config.toml
num_key_value_heads = 2
qk_norm = true
attn_scale = 0.171
init_std_o = 0.00326
init_std_up = 0.0231
init_std_down = 0.00326
learning_rate = 0.0105
lr_mult_o = 0.611
beta1 = 0.9
warmup_steps = 43
schedule = "wsd"
final_lr_fraction = 0.0
max_steps = 6034
MLP neurons of a small language model. Each row is named by its layer, matrix (up: input weights; down: output weights) and neuron, and shows model dimensions 128-319. Each number is 128 + 24 x the weight over its row's rms, rounded and kept within 0 to 255. Numbers have three digits each.
After each neuron's rows, "fires in" lists the words (lower case) most often at its 100 highest values on Wikipedia text that the model never trained on. A number after a token or word is its count.

L12.up120:114136086130167145128136100129136150070150103140181141139118129122168112136145156158114112155122135138106151145122074135124101149120146084153089100157158119115114127117152088113129132176129128168102144169130108069154113161138141126102105114154147134152130175116133128114106102164128133102171123132102147100113101076126130138108127152083150101151144166159101126160148122144088165153121117121122160078116155111093144139092113122133097139131176133136128123079119121138158101138174140107108129128154119131145138094158126155154100109141148117081127087130089101116147133186101091141
L12.down120:135140147166192151103146115143088170147162139134157111156126110154141141139128110138125104113110112141144159182116158086136114134125107113104113189099139149115118131165139116113156162114136101137106121172156153084165098130138108141082110106137129140076151133122132092175128133144168130157146098145107138185119131164130170115124154138136077110141149096156132157159115158080106146102135137088128138144120143123129118102165095168155127154139158106147110155142118139122108161162145176126153116092098150124121114127135116123134143140129124169099101122140137133140159130151102170115
fires in: "united" 52, "first" 4

L5.up240:098148125149097105132090123132099127137182116157097118141134122158142154111136136128134149130118096130171145118145146136107143111103163107124171189118165185127076188152132120103142141141145155145145120124106104162108088162144174110171129142134099124121131134098151150145106155156102089113120163128111142132116109121131134134124121148138107149094113138137110137144149175082103102130119174123121147079134090127127130141139118195150095119180134144158160142149100096113107151126159099129091122116134139109134134147111112130122089140106150120140122102130116120137128197100131099124
L5.down240:094107143138172118125122140129143144135146177104126100178122132197145100120144101123102110121135105151139113134117071130147112159121093112142121121108183131160142095157115150110139136134124132123141102137143063104133117106140107124135100148146120135162105139163128132098089113122115112150103166148133090078149103159144159144146166109092105134105099151150136130141120115144116162138104133152149110140143118170111096140130121148119121150150101162131154132170131127127120150125116113084113162157155150123150127195123092132102096184152121126127132188178121111132078171115111123152
fires in: "united" 21, "film" 11, "saudi" 6, "number" 4, "reception" 4, "us" 4

L6.up888:111104153118124133105154122109163108140150110113105119139095153108176111136118088147132131109168168127109138112104091131139097102146084136152071126122142146176145114120130130067136150123137107118132130134076161152119162094124142120175147107098126118134126160133120130151143101098128119155126121154101082125119136128173128155161139158122150133123152084171098100154150082159115147111146132141154162128113173148059132128147132168133131163131143118176194071111132117159112146118108100141121143167136168133085132151168150104104123140125138134092107153137140114118172132127128109159
L6.down888:107123112094141155117117125091092147095148108128158157151106156118133110096105147144145107131139098168144073148087118080139121124133088098176099143191158139104116103140146147138128135151111199097164125143107146112076123122121122169095118108113142133149133156115107093125155132143144148126127115171075077132152128128154126133154095142110156118138138116139111115092100163150161149106081113128131146115131117153137141150092133160109122158142117127114095088160114118133061101103128137103175106166156108110121120138095106116143125178120113150134178113149131126133092118146123096118
fires in: "the" 61, "their" 7, "his" 7

L5.up754:121132120110129131116150076162157153129157124111086135116145127149202177140058152159134137107103126129123157119131131129130078072111174130125148120112123088151171109131106132152172146113134133120127143147163141102129140089081142133146085110128137128148119141122154091126122142111128141130149105098143140143075123109100131174126124142111132130087125158104162096112164158129075120115130122142142128157074176120125139111144127119115106122141133105153115129113115125117146124119169107147096141148177135130132170152120156136128170113187162129170141145118097127114132145112130140139
L5.down754:149162145151108131095121104093136115113114132120119137117142123119160112139124119144160105156125105107147134121149134127163084094117172124127100122110110125118128145144091129156111116101093166170116163108116124130140149148114110129105086119134123215108141167130180114108126144118116095158138106140156087156057115167157128144159141146113124108099124141073150132070167196135137102141107097150109116154110159132169108113080140132102136129110096160089142092169121134119076150100168075121083106131195154138137142149102166102122135161147063146142165118150128143116142116126171154102
fires in: "national" 20, "state" 17, "world" 16, "federal" 9, "common" 9, "worldwide" 4

L5.up1001:116113110116149115133135091106096114140145156113140102133140130145139167102119145121136135148132093122147149147118131115128140150109150149162124165123191153134091084200134129112140133096130146142141142127137141112115147100079080121156144154101145150086114113170079148126151111135151121149140116070132145169140079105135134122096146115104109115069120147135133127123127134131125118097071138123100161166067129168142099110136134166138077126153136132124143136145121138098133111141097107135178134102129106113137157114141094132128151147148119138061102160139226094168132184125100121152
L5.down1001:161109124130116168144145115166088103128139095144074112119126155123099135082108147132119132156127137148137176136145085157107129142177130090145184137139112137121144107099084120079116152080124132113085160176095131087171072080173109134138117147107140163108158131130113131152128122094140145124131113154156099110108082090175150183101155145114131134125105160117083149135148139156157097152152100142136145084115115136139136124136142110125110136136088105143088099160132152143149114123145125137168146147095176131156095122112146194137129171129113090142141102142121130128128123107157080162
fires in: "which" 42, "approximately" 7, "methionine" 5, "scored" 4

L6.up1034:137074113161140135153137104145080133139103130151110111120133129128118116142100130114148132124122123135080109113149134121129096133158112129121171106124159132128129140117133106162128087110161128132126109160151087122118129112131111148155127152141106130106146128127129143128136143120128115129093164069166115126109170131106142153120154148142134140089118111111130134157137137147054133123119130145114076139135132137115122142159136139135101161153123136113120094163136138074105120101120103127101133107106150154120142135140174186093132131086102119159110132141116093065117130098138173108
L6.down1034:166066089122108154151156108104076108096172150140120168166159124120119132070154102149104110154106151121109114162076168147140097146111086134134139137100166126108147143125149105126123118124112155133114140123170131141088110107122149139176139135108106131161133140141104157100124125134116134103130184111145126169113116103134089121090110167139116165079133106113147139074195097165086122121108129090103142141118116142113150154174123130107110185123104158150107125158108131157124099128145121112093127110109125131127135135123115167111109085117141115161099123144091114109074104108152149154
fires in: "august" 20, "july" 14, "summer" 8, "jane" 5, "june" 5

L12.up938:120153126126098150153140090137136092150132077108124119140166138108163121129161157129114112103112108135124160149178093143151137162118160157156111142129145123110140124112142155113106113098098147093171113109149120128113130075084169113137142179143111091142127103118144111128117180162093132136123120154107169125075068134168100099147135141125144128148113127151155155118116140150110119135159124154132173148108144166130118134112155132093100140157117123069140150088082103172136099160157112124121120059118117129132184109072124119117151090095134122118154140155102135099130137121106122139
L12.down938:129159155114132141116124162114118142141114126146090112158106156146082102138092106131086173102096142150138100166120132154142100126116133130140126147128089107155184088121124198103134123096105156091116135133151154095089091121145122113115129098128126130143129145124117157138109130089147155131186113123161160128160156144072124077144114123104131169130167136155129123121150122104101123131085139159104149164111157134147094134110125143123147128111123092142112143121143171101154126112126113150144128177148174160098140081109159121144139166121122137127129105126130107133130142087106150112
fires in: "in" 45, "or" 10, "into" 7, "artillery" 4, "eastern" 4

L20.up22:123104142112127149187182098100096162116135132137148133126146123105154120118146103077144123145121121135127095172105167145118149122098111110110119152091114156132115112141116102138082127118119121149111109100114153133121116105083139117118144173140126133110132143078116127085105093157165149119119097105113084128181121133127131131135111123143160094131128133164122128106139120124162122108158158128143136120115162129104165165083126172115134127088113122122099141124133138158127096117155096107133143108111122146134129174120140131112088126172135112101121147142121161116177118107107138110
L20.down22:115131164126174127106157129110150163147143182154141130147108123142129083097145125102140152118104137100101140088149150168092124160081153125142091099102104140160134111102146075126106156125136141134122114127151163131146170133119129157104118180148151100127077141110118131149093124153132119155094170115107111125162137109121116114141139114150148134170091132154122098153106096144118108135193117052158147085121153119103124140138140109130148139134106112131104117122141175128080147116128104153135135120121103186110171156146132126116115150108115090088109108151179113103079128130111124142
fires in: "an" 33, "years" 6, "anthony" 5, "year" 5, "anne" 4

L15.up956:135069135103112109110120120121140122135115125144115113127104161123125138123090133139113097107132151172137140110163159129084150130105128108156124101090173147149116150134095106054146130150072142107109115155143135128103131126134158135194137106140107112132135131143145173115098124112128136161159118146153094123143117186076078090160118138110136144101110161137154144129126125134078137094086134145106128119117123124134163144079124114117177147110154127161142150147124125144145147140141129167082084129183115129134133146156142098109103126135141157149084092151107099096175138119107142132
L15.down956:100138125124150148100185096081092153107127125090101129093145116143142098127090151135119137148135110130085149114093122111124114120115157105138110125139126118149083098109146143164088133146144122105161094112126151112087132120114136144174137103115152127188121149161105167159137124154129125108147143102130156154083119059168118151152132129170134112118120113180082129128132129140133112123150134068130133122179119102133101104148121147096097126104108134109117125141120090107112111099108146135154113112128126148151165135179139119170164115120101136156118109099134101156119108155157169148
fires in: "the" 25, "its" 17, "complete" 4, "original" 4, "s" 4

L5.up1097:114106132118155125141153106122116110124120185175132132135167117116097120169123154095099123113175113151150100134085175122124152109124121108172119119109122129097180105114127126101148146089139168125135100091132086115120119178126125141135129113124103132155127130147142105153121088144115122133116113138155127158163141110139110095165128129094154110119136107108136195109131183123126130142109118211123110127081148170150107129141134112108161112154102169142133106110139107174134123104133130092142143140099171148142116140096126154148100143141141088120117131116155080154147132131120146098
L5.down1097:131149137109160127124179136107130188134135159131117109153102142106116115167131147128110141118154117107129125125088133159130147136158091103093139096099104142125158126166099108059113114116164143106086102135134148102089117144128111127123120150166104130147117121140170147127132110121141136087131134115120076152115124100147120112142135113145104109130098095124119161129119156115132153132125110183121114100153160125117100128157112144121142081178140099130099126087130155146142164078140188110174141177115151138120129158119133155143147102138153126095081126093144125125176081128125139118
fires in: "election" 12, "cup" 12, "final" 10, "ended" 7, "championship" 6, "since" 6

L5.up516:099111112160092096136120091171146105131151121105163124151143108081132108124151104111099149118173125136095142092157142121101132091133164097141128111098080103147113169112103119100074140157092144129114121141138112167111133123124081115121170157155117118101126097104109141107163101168168143079165135149125132114130051145115158092153133138138103139161104164094118134134145149188156137145107130140111173137102138147133110129159101096155155121138123151142108133129110125147101113145109112135151112113120148105108139117136106178129152144149132193129107140123137127127128135087149094093
L5.down516:097110105133102168114139119096111142117139121102132120149154145109117147111078112141122117098112098110104086085140118159097130126171142121121156138115117111107115127122084155150110155099141126122123114125139131125105101155144152157128146124091119151156130184106188109094103089152087151109103143177137141084109124107094131110155157146183149144168118135127119191139162156174118139099139128130120164137122171149135113116101156116139126151151103179125108121138124141167114139116148169094137124110153144114161104128093074151133076104128137140089169139082125129131134160128129133137
fires in: "year" 16, "was" 15, "early" 14, "history" 6, "first" 5, "heavy" 4

L17.up1249:143134096147094136106143154119119166129118148122148097109106178092083105140179142141111153124164147146108128128123139138084101107120107140107104125100086094136113144121123160137136161145139118143110117099172074137108144102153127120155107131132097102114124138160161114156152150159170146117103103172139113138161143108116175140103109126146152151147173095139148186124190109107140085116098140129153101123134150133129146126061145116163091172152122097154135097134150129120109109107133155114139113138103149137129123125112107151119105130099123112061112144126158136175109122152133120124
L17.down1249:094135146108136122128118100144145124125131196156153135127122103105148121144124154146112144117108142156106110088147154123130118109108119166160097125160098104138143106131158139110091157109147158148106086151125123101136139126086138129072128137145143143106136142116114111130142123077128116133115124158120134138165131115119099149142131098168103138149093153086129081098121128165138136104088118078174147122125125093154116130104153115093126112148165163106107107172135078101101126120124110181134152154112156164149170125115082136123121149148138083128174140112145124136137189154116159096
fires in: "an" 57

L15.up953:129110105105116113133131112126122170182135129081149142113111131151125088121206125126154111146120107139141143124109104109143126131172138153147123147128152109151116104132082127096147094162074120081131114148082140144104114098142134087118135070130112143140148101105126141119117141116130170132171061108192131141119115149123129173131094189102121129116128108114189138108101080117148147141080140167157121144173164113150126125133107139128147127113141147105113139099086138122137157146139121121104164109129104139120137117148089145128144086148117110152120104114137119113124121108128105100
L15.down953:085147124130080133128123114110125131143095141111142135113124165113123136177133152151104087106120149184133103096112088145144127137137108126163114146131125183163062166118136167129132152129149115103138117115158089101149183161148138126083105077153139129102137125090105106103137128145098124121128104144117141134101167142133142165115104138142107136135127136121188187123164103116174105150159139102122143132155127107160133148141124115161121095144065126118138126101127123128162119141147126137086161149134131144119127133129158137114178152122119146143139127156173133144124097166153128131
fires in: "and" 75, "uae" 6, "than" 4, "or" 4

L5.up177:154108151149152092174105086115153141132147119114104155131140145155133072148075107091108133139115141156133165069118127141142074115164181084142107170133143150111156114158088125119116090115132157095122122139152126128118096142107132124129135087122148106107116139141157156112123114142161117138147156124123152135162089103148153102127116105109122100169138103110088115147158157125113155076156135156152117110124162103148149141099148137158114168139096138129133152134111098130109125074129132134132164149148130088137158142119106148133105111098146131129098109122140091123129128095158133144
L5.down177:158085138127140111132134086149149155108111125131132126118156162158152098150060120084156152135119124121164104108172100137111087080144142126092098168117150190094120080144114133130136137134120148133138115191144114108127102124121127133151164106141119111102127125169112161079135122151116094181110144124117119155168080140149168090125097135134111080134103062061110142159123159150140140086135129137136152116122156067154146130100116127137104155131106166123111137167140077110121116120131107142093135156125148084153120165104129186156124098116147137092123100150132118137122138120159154131
fires in: "new" 47, "stewart" 8, "fewest" 6

L6.up316:171106125134159179098134134127144102126114098097109108143123125095128147167126127137132172142163169139082126143141145119130092088128145110142175096083086128116134097109126148121084132106134110123114123088112111154151143114105137093130120131143169109133095112094122083162109112155110143162112112145102126127165109144130134076104150138118124128126169145119142117142128092106109146146164122186117131179142131180120150129109138160101120139125141102136116116103149109148164152119146146110146101109143154130138105147174125101115108085092095104144103139175121136155127169117181114101
L6.down316:147103128099152105158173137142110099122104092111089082097140162128101076122153137114174132161125180142090142139090179153133094073084107154157117144125149110167132117137116121096134132124120159133138114107111133121129129153128133077047151076131087104113128116107162118130107141103119121166104110159108133097130090186116131168146127153166096112161160144110118162165125142138121147143127092080098138153141143135104122070131112091091134133134147168164129111097134129134151150108121127166114118136116114132143125145110127112146169094152117147132156138113130118159101141136154135110
fires in: "not" 44, "no" 11, "or" 10, "little" 6

L20.up492:146111096146136105163125116161133089110178144131156140105116125182105083125109143119106081129114154126133164122128151123136158093103119144143127157115121115119143162108163134067144124100094118109121101144154070094141177094120105146165163148104126148138128131109139111102121099129101086129105166137108159139159124161111129118102142160156155105179137134121094148118122179104096106198120106095135120115144115175152136122144108096132072152166142151110122129108111124113144098107129131129117150133092124118151094134105144147134095114135123096138109079107151120148145131095157164129
L20.down492:139117128094100142124133148108158138146136121147135176154094139156133096108139074116136115110088156109111097169136135146160133116140129153119104133138142147132117126153114173136099128141146085150134153111133166063156091155136131129081102140108097116147132166132153105147115075162131140151159119089118115112138126131125118129111108096059148111128180134169114151138141151132129113144111131102154117122096146139140133144103112126118128092118094085139096102128121160127155138119101181118131134141163118171107132133145142192095129133091091130161109107152117128126052124121110096138
fires in: "in" 48, "from" 7

L5.up786:110122151121106083155088119100149125098156099123100128156146114162150158086112152104135121094175166138100165124135158172126122127070101176132145105116132130125149129165164108086123108137109105156144142092129112174192147100107135155098118166126085138118135106138127113162143141151137130094122119136108093139163083103133120104126114081154127177144145133093108115133117128144158113112102152159101135123136123144097116145102122131123116126119139131107135084133118149146108113136135182085124131158108110141147129164167109116089127094146117160096119134125139138146123190134084077140
L5.down786:131138120105111153139143082175108144122104163125137080121167129115136136179137154179131140097095166128105108130129123126144148132100134093116155091130143058086142114125158120129120113135121088140137136149127157121116116083083127131102124131124092165155149135107171104173132111130129115097166093163097124129130101138087104113123108177125102115142102149087111131153151119102139089119140125112120102109176106151131161128115127106123145166107141187161146129127173125093117118118115168137146100139158097099160093107115121129123091167124147170130145121106142159138145121129150150127
fires in: "it" 11, "event" 11, "born" 11, "him" 10, "municipality" 9, "business" 7

L5.up1040:110152161141087121125112130142137144113117163108136141102111160142109144126135108155161145177118091117181140111077153168153155143101132116114140133104128121126115152128131106112117127142156144109134151141088137132118071104090140113162136150090071110140146130109165150136111128156117173136145150107152168110164082095135135142122135111134103140157147106091101108140144105127163166112140106097165133126120125106106148095139167108112109180134162123131127150144110118117109125087131125139091137118163166118102151105141084142171108124100107149133162152079150142133123126098133080155
L5.down1040:150114101154147123141115156100116118154132135165158148162140162144154135143128101163137141121090169160161123140149111148104149099111107075092112145132110186089153144105109123137132178141101163104137153153122163087134191116193131109158127127092115142153082139129117155135159105171126128154101139143123146119138169083108095160196113080122127119138135151127079126083123157161122158079089127118118151140112124132103131121162121109109096096137129135121146131121094151090165154074149143133165098185120085078139131087084128124154118118120150167139108101112149137140105130159135132142
fires in: "only" 32, "just" 8, "approximately" 7, "win" 4

L6.up1188:145092138163137125116121107137109126139125195112148124158121185171093136123086141158141150108095112137170118151144137156155125109124070125165143061126136166103128106126110145152099154126139151107113137091120113142146190135161122200104131117079150106149127141124167132140145111131154148136094131142140128153152118123137138136154098124158135103139116131134118145124067081080111137131124072130153155144098080127091110118118122105122119115125128113096155113093134090150115115076148136137111141121122125136133134119148100113134159114135119138132152133102105094107145144111102136099
L6.down1188:144137162156155113151185103136156098212098146136081127119137157114125075113128137122133143086096146152128070114081136147132143115105147135152114103113093179127099093082118121131116129102153192101164132117153165122148124141132125135145146102135142094149082158106090117149154153149146137146123124134120105150121129119141156177143102108128160103116136119151119108147131098080088101118113129152131145177116187114115130074116086110161126141131145107146135131085152110132098145125136095147133106148119062097136167093178112115140157098120120121114145135078125140147147138116094123140
fires in: "no" 30, "not" 13, "king" 7, "traffic" 5

L6.up1084:108090112118119162116138103114099173111134113098093142129143116122140109116163148133166111154145136127178094123133143074128143135127158100115115160143115140143130171139124142144120126139157143164126119142141102104172130076122126152140151137125137090180104160101111132121117153094112079109136129151091123126117108119110140112144111153106143112108127131143116115116112163160150151092120150133111150140108169137088187107152172076160127119097090149107101117103100115096122112115124130089093104185096165140136141128080200170081114137143163102141129181146112142140118131120136142100
L6.down1084:101069123111134165150148117150093158154169129129166152126153160117157123117131153104160147122110120099160111116132109126126134110160096117119102135166184139160118142117123150189180137109111126093098153115120146155118098118129158168120127090147116127152136138115130155069178148122167136106102097166118089091119128135108107141063125146086092129096117110136127202124139151127115137117130156127096137116128121108120107117183134107152096146152168137118121127150173100129128110108153139131122127157114126153146122168097089128143110160138148157123124160114137120141116130125109119108
fires in: "a" 22, "anti" 7, "al" 7, "russian" 6, "an" 6, "polish" 5

L6.up1255:166115098090154104122137121101129080078103079134136118132106141121156141118122143117129154104162158144078115127133172114131119097155114116131155142100114136137115127130160136074133120118128134112109125128142136129104119145099082162132139145126147107171118114156066144138130184129166104114196144099144117176095137134123140135096141131152124117153103187122106146151140127141099137118137159143140165102123121142141104127153134138091106160137148137109102077123139118119126134100124071111066151150135143164117096156137127204153110108134106128145081146130109099136142149103117158139
L6.down1255:154142083127118131103122069143110114147124119128140144109076154119138155109122118122154134094132146131131116144125141094127122116095142119144123126149171143126078130144191092091100123130117064122157120118167132114114153136128138137144085128129116102151167130146030128139123154174136067104160112134084125154118151164103124074064150100157144154106134180153093153086137126138089128132165136121159119092107146138162073131170175144094092171116138127121125116089108111120142133141125107114150126160154135139088115146139130131123148123125097156140135102139114115161080151135144139113
fires in: "its" 28, "released" 10, "my" 5, "available" 5, "their" 5

L6.up1029:095131158139177134070141128144115128145121123142156101112137149122094140130154142129164118092154143157174157084129108089135116095092094157162119084129136149131153105164129107123136129136151134096131120117096111113147122124163169142105191125120110105084147099135098159151097148154121123145131143132099119090127129111093153079094163132145124152138141152117165119118125118120117146168138124123141161099179127125100132111108177152121140157154131131149124105057088071161102142147113143112138156177137144138144132137145079156124150149136113094130121124116094129109105149137123126139
L6.down1029:091142109103165105082105150120079117100147145148109159121127116133134113113128197121127120127109121120151181143148127147102111102159126096121101089124116118173148136147124140163141160104106122114174157116124143171158144124151122152146112125148132125117114077148094110118128097131132149097141097072121123154091108109144166144108117137142078174181120101113112163108092133128122129131148159143104098129120088117131130111128097141093185091130113086154145134133128109076148118147080173109127118154156110137153134142181136140148105141136132139093145144167166115096166098141133148113
fires in: "team" 22, "first" 11, "second" 10, "group" 8, "post" 5

L5.up776:124126141143125149123121114130134171140132091075126152084132112153147128128120109141102108133124128143140160147152134163142101124129081158117149147093154110129101115125132142124103192144090149159124115127141141107116133133107148162148164164121071159114134153151118162134099096104144124165145136138160123136103099152138102156111126140123148138134111141112099123184185122122110115104113102138160127144101172074097156106130108146121085179098145130085128110131160122156115150110129134171134122065121179065155173149131149117138141141139137143172126171115118136123123128094124075167
L5.down776:128148167119107125109105150108143119133118107095129131095179134118108138160094123110100104094122107139142136153141151124132107115128090129139130126101153149116111104145196139126140157109149168146140069099110124083124101091148168167134115166102102161130126105149147149142133159105171114146158116148105102151107119106154119103089115112085083093113155166130109096116141150148147128123148103138136134182126197125165150151117149130105078162117142123116130112145135147205078112129139124130171157103155137149134151097153101149114138157169097158144129142174136118111102117141147119147
fires in: "its" 56, "floor" 14, "the" 6

L5.up408:119144126091124173065142169152130181134135117182110142133147129115116126171117113093199107121124121130118166136156121128105138157146127146119111132121145158128131154171147122124153119165090161070144152174136071130136112136114094110101157153128071117143106118111080115138139158118116115084096138138120142141119109042155183160169102156095107120135114164127132119133133132138138093106110179193108179150112141116117115132126158139113155121079143106113092137161099114115141170135134142127134104103179165111112143141080113114137116163139150134129107122115118116103126173128127124140
L5.down408:163091149090124135118082117109119117134126151147148140100141077159104093148152159087142084134136100133158126111143164135108133112142130144113116169137122152131163141172147128099132090114115116141110124163135137112114126099136120106147148105098132135132161104162081155117120152126172113128127120112136117167144096074161157186153115121103110118152117161088133105098123140117112124112132135139127158156139124117136128113106119119136134138132145119179148152141121138141117149120158122174124112101120183101098121128082127110146119129118157171152125138074152103107150083135149139123
fires in: "while" 19, "side" 13, "along" 8, "alongside" 6, "down" 5

L17.up606:127076149121165097096139125140128125134106120137144093121112132148084113168164111165156146127098142120157084109148117151125158151092113152137120139134135130154111121107153134125115143151125156139137147077108130139108170142186124143132099149120186132126127123143107175109163168118110161099095135089118120112169116147128121176110133111144121147184111104096150096133104154134138113145154143136117102125085103133116119119155106172155115118145147131136097127120134092177191169156128114137121133126132124097105123121100131148118125175112100117091147130133098128158122138178153117114
L17.down606:142112122115076123118148104127124135095155113167141125126134117136094102144133162149105107122144113153120128184126114103119115154174095105129128144158124143141142127118147137123121101160118126104121118114156130098096116130133124171191121109114152139102103205115139154131134126126084131124124122129129086115127107167112105091070119140159139124099095099114155089115095116172095119120160135141133130123165100149136183085118137125115133134152126144135124163111197153121095128120118149118147148153100095102078144117124133146118106133117147148160101149107107166135158114131125137166
fires in: "in" 43, "all" 7

L5.up579:121107137164127148129101136174174141103156132101148107150141169131124143141094111144110132140143142148128152159127120100110113141107106118141120143162129157163132124127059132139094168157168137122117143135085127110100119120088126142101147136134142159151142088164112101172106127101131116145112138118143141136158104144116102131135170093074115168086098185127153112111107158126115119123134151138155141127128150132134100114158122109110109120150114148152113146128064158099112071088132155107139166151084131168143141158123162124116161101161108154105132113126126077110145104128098148118
L5.down579:134151147188163144123127131112156164116131119101124097107156149115130103149152122145125123135128162151154114152140116134114087156073110105139132109148146123168114124137100130116070187147131098128132164126127117107093101171118141156143097109145157172130129119144076129162133114097130132115133163082154130136184106139126110145103162116130140147085116176139139111120124154156111107128136144116096137129139149093124082160170142143116164156122102141102119136159127115132109088101135110153144158163093130185126118071119126137111139116140103159110126075147168118091075112141127113130
fires in: "they" 44, "eventually" 9, "never" 9, "won" 4, "immediately" 4

L15.up1:108113155150163128156118147140181136108112111146111116131122178159153082102162103167078166122130140111157161111144116151128164144167123139121089136127151130175121128102130113087114147075072141145133134125097174151098114135128121108175142125139153129113151124147114202157118077144105124123132135113183172134121072128142101117118131147092136116119147128144125122116133129168123121120174114113107137114137169113109139152135130117111127129077096147116098125127118153119122098140141122133088143139121103154109183127147145155119107109123127119138135138139122163080105081135117133141
L15.down1:140144145147156149091135155107154147138137109116127142118123127138110151116123167131133108155098132171109102177162128130112089170138120157123121154137115121150138071166133114133099135127092172147135105139097149134121107120142122113144114131109117129161080108154104131146144126129122118103161139114128071141139114115112114103110127127146099123117140115137151136112092119125178127116156106097128094135185104128126124085154153074096086118131124135107090124186169138139150098120183151129194129137111156140109100163125138079123110133164097167156178140122124092125121122130129087163
fires in: "the" 53, "s" 11

L12.up258:124107159122095124089150153176133136084171121090108134066137153110075178152107102149149152100145110146123156143131114138155136119118118107156141144126123106149124116128087114150160143144099127138138111121158128113140121136128085161186044110170107145142159129121108139126094078115161126160151134120165114175143096101118098119135139141125155123113085190119170116159151110112158159121121116088112127127136172099157095148118114170106140157114156137127129117119114147136121084151130121160108127157107186103133133134137181147125137182114105139137142110125083119114157122156118141085
L12.down258:153128112135153130138149148134118145126145150102122159117107146124138130183090133142133136101076133108133117123096112057145139109159068098143121158155109118135099128125144145120133164150114136140130149128143199063114130132108099132165141067075129171118139123097114102130131147110124129112117092154120130129113125153139125089134146136144090110085131172171128140133116109129141111195160085131090106090152150074205106098118157149091116141122136135098110129129116128105125133119180096117150070113152116127127133149134152137110117169108061150108159132121184151149135136147127155114
fires in: "its" 31, "national" 17, "world" 5, "other" 4

L12.up1236:113155143088147144111097124163149172138141054105066150124134152165129103136172133121141136119100111115072111127136122165115125127101106122079125167117131144143079108122131094123128094132086105100147132134076143155153095143164143134135156168134148165095128083155119151093106149140130134148132127131103104159100092107098133089093128141155164104130127155159130104129121150080161150122145130102132109119131108143105138190137117139156171145164145121140079192165113104143125135160141116129132108094126119137097134118115152125125144086120107128121100169126120142100146099144143117117
L12.down1236:155113192162115096166124137132152112126116143136122105146109132119162125130131151103114143115167145152121147144108131103112096084090119131089148148169131121142116145123130137118137132154130125101111129129173132063127128128153163158101138129123109132154088154112149145127141154113125109091168108134099123085113147122091123164133160097162111114144152118140124145104104141119136129089169132128177128138108098105176152130143099132151130075149108107147129180087149134128120189100129093110138144104136094145112119143129166133122134177106117108109156104117141155111163113137128101144
fires in: "in" 65

L12.up966:168132121130122088104115140087106104123183141130129177097100178094138115191154155128111109117118140100119183098097177145113096158139106124142100121117164081136096101112172137130164164144102132129139167128119132148107155148109118135140184098106121121154120163140099129116095117111130119135113098132134165165127134148130127165208114128118119148105119126066129157100179118140131136099185171147112132096129150125130125148148111106117127156130169111116110118144125124128104143147102094115122132118124168117078140130150099111086140120121132126146094121111121111135124119116131150122
L12.down966:135105101128138126111137132104115133162162157139102104098136108088145158123124148127105146145143102097079136152115117110100148119184106113175127149136178112138155107113125136150111154115123112134106126162090129128103133138136116135104182151075089153112104157095138147114112162135075128192123105164138093162149141123160102098193107129109136138148155084109093178119152129162134108134115124132106126095136116154127151127134101114121098144100168167123152096146154141164119142107120133130112139116115146131121133168138118127165138099131138158134140121145124121133108122097085134153
fires in: "when" 21, "before" 20, "the" 9, "until" 8, "its" 5, "then" 5

L5.up327:104099117129123107108143096085179176124132180113101156133099099129142060164160121133104147117102124126155116122088158128121157099140115096140120126091142107145123126115093162136135103128119150102116173125135132140107117133156099138120080111122143136129142153111086135121134125128140114087084107113099126132140168135142104121190119129143098162135107141172154119151156114147139076116136151121099134122139138125135138153182101085104073124109120100159169125137148153125094141070147080191107105151145167178104132105128138168084146126131126154136123117150138097110136134161149130092
L5.down327:091119129109118153114147058083168100165136159146137150134149136131102083152096162170127155141127100106161106123137151148115132130110153118163108145112146117118106131120071191123091087120141128138097084079113140149149143123144071125114112128135113142127135125103118122162106115128170098102149133190142148147129120142138110120137154152070087124176143147169108121092135163140111132123090145098128096147108129134155101097159132148121089147111164081151129145113118090118150121125135113128145123146135130100129114123112106150104145130094104128118124132177123118147115126124140174106
fires in: "all" 17, "most" 15, "first" 9, "home" 6, "vs" 6

L6.up167:142135138106135081142113124158094124137137133116133146083143143132109125132104108133143116114134167155113139113144154101108134097120132129126091161093113113147129090131120105150100127158148126082161121185145169096130147116117131119110138069128163154135122199144114124102114150170134111114140156121119124112161104142135164110119124162126105131094127102123140161128150125111127200140111114170116137092106131164106143104128134136100119144133099120129089148131143108113114104146134155081115163127103123100096153186150117187156157086110158103111145138129145141154130123127127140134
L6.down167:136140154122134122115130092147089136087112142098165130143149186144176130153094126144119123125131109126146099173095098123166098097125131155140105136117106143115166095098104109150099156143147162102130135161101174133148125131137181139102151094146145122111124124115146162092096168153114116151120146121106141119127103095148119100162092103141088094151165114142132120113106130079137155082119095148126126129074134091154130129110117125131107115095143145140078161142145101095143091162125147088109105144093141111151171159097116135145128071132146132137158140191095151161116158134152137131
fires in: "new" 54, "stewart" 5, "news" 4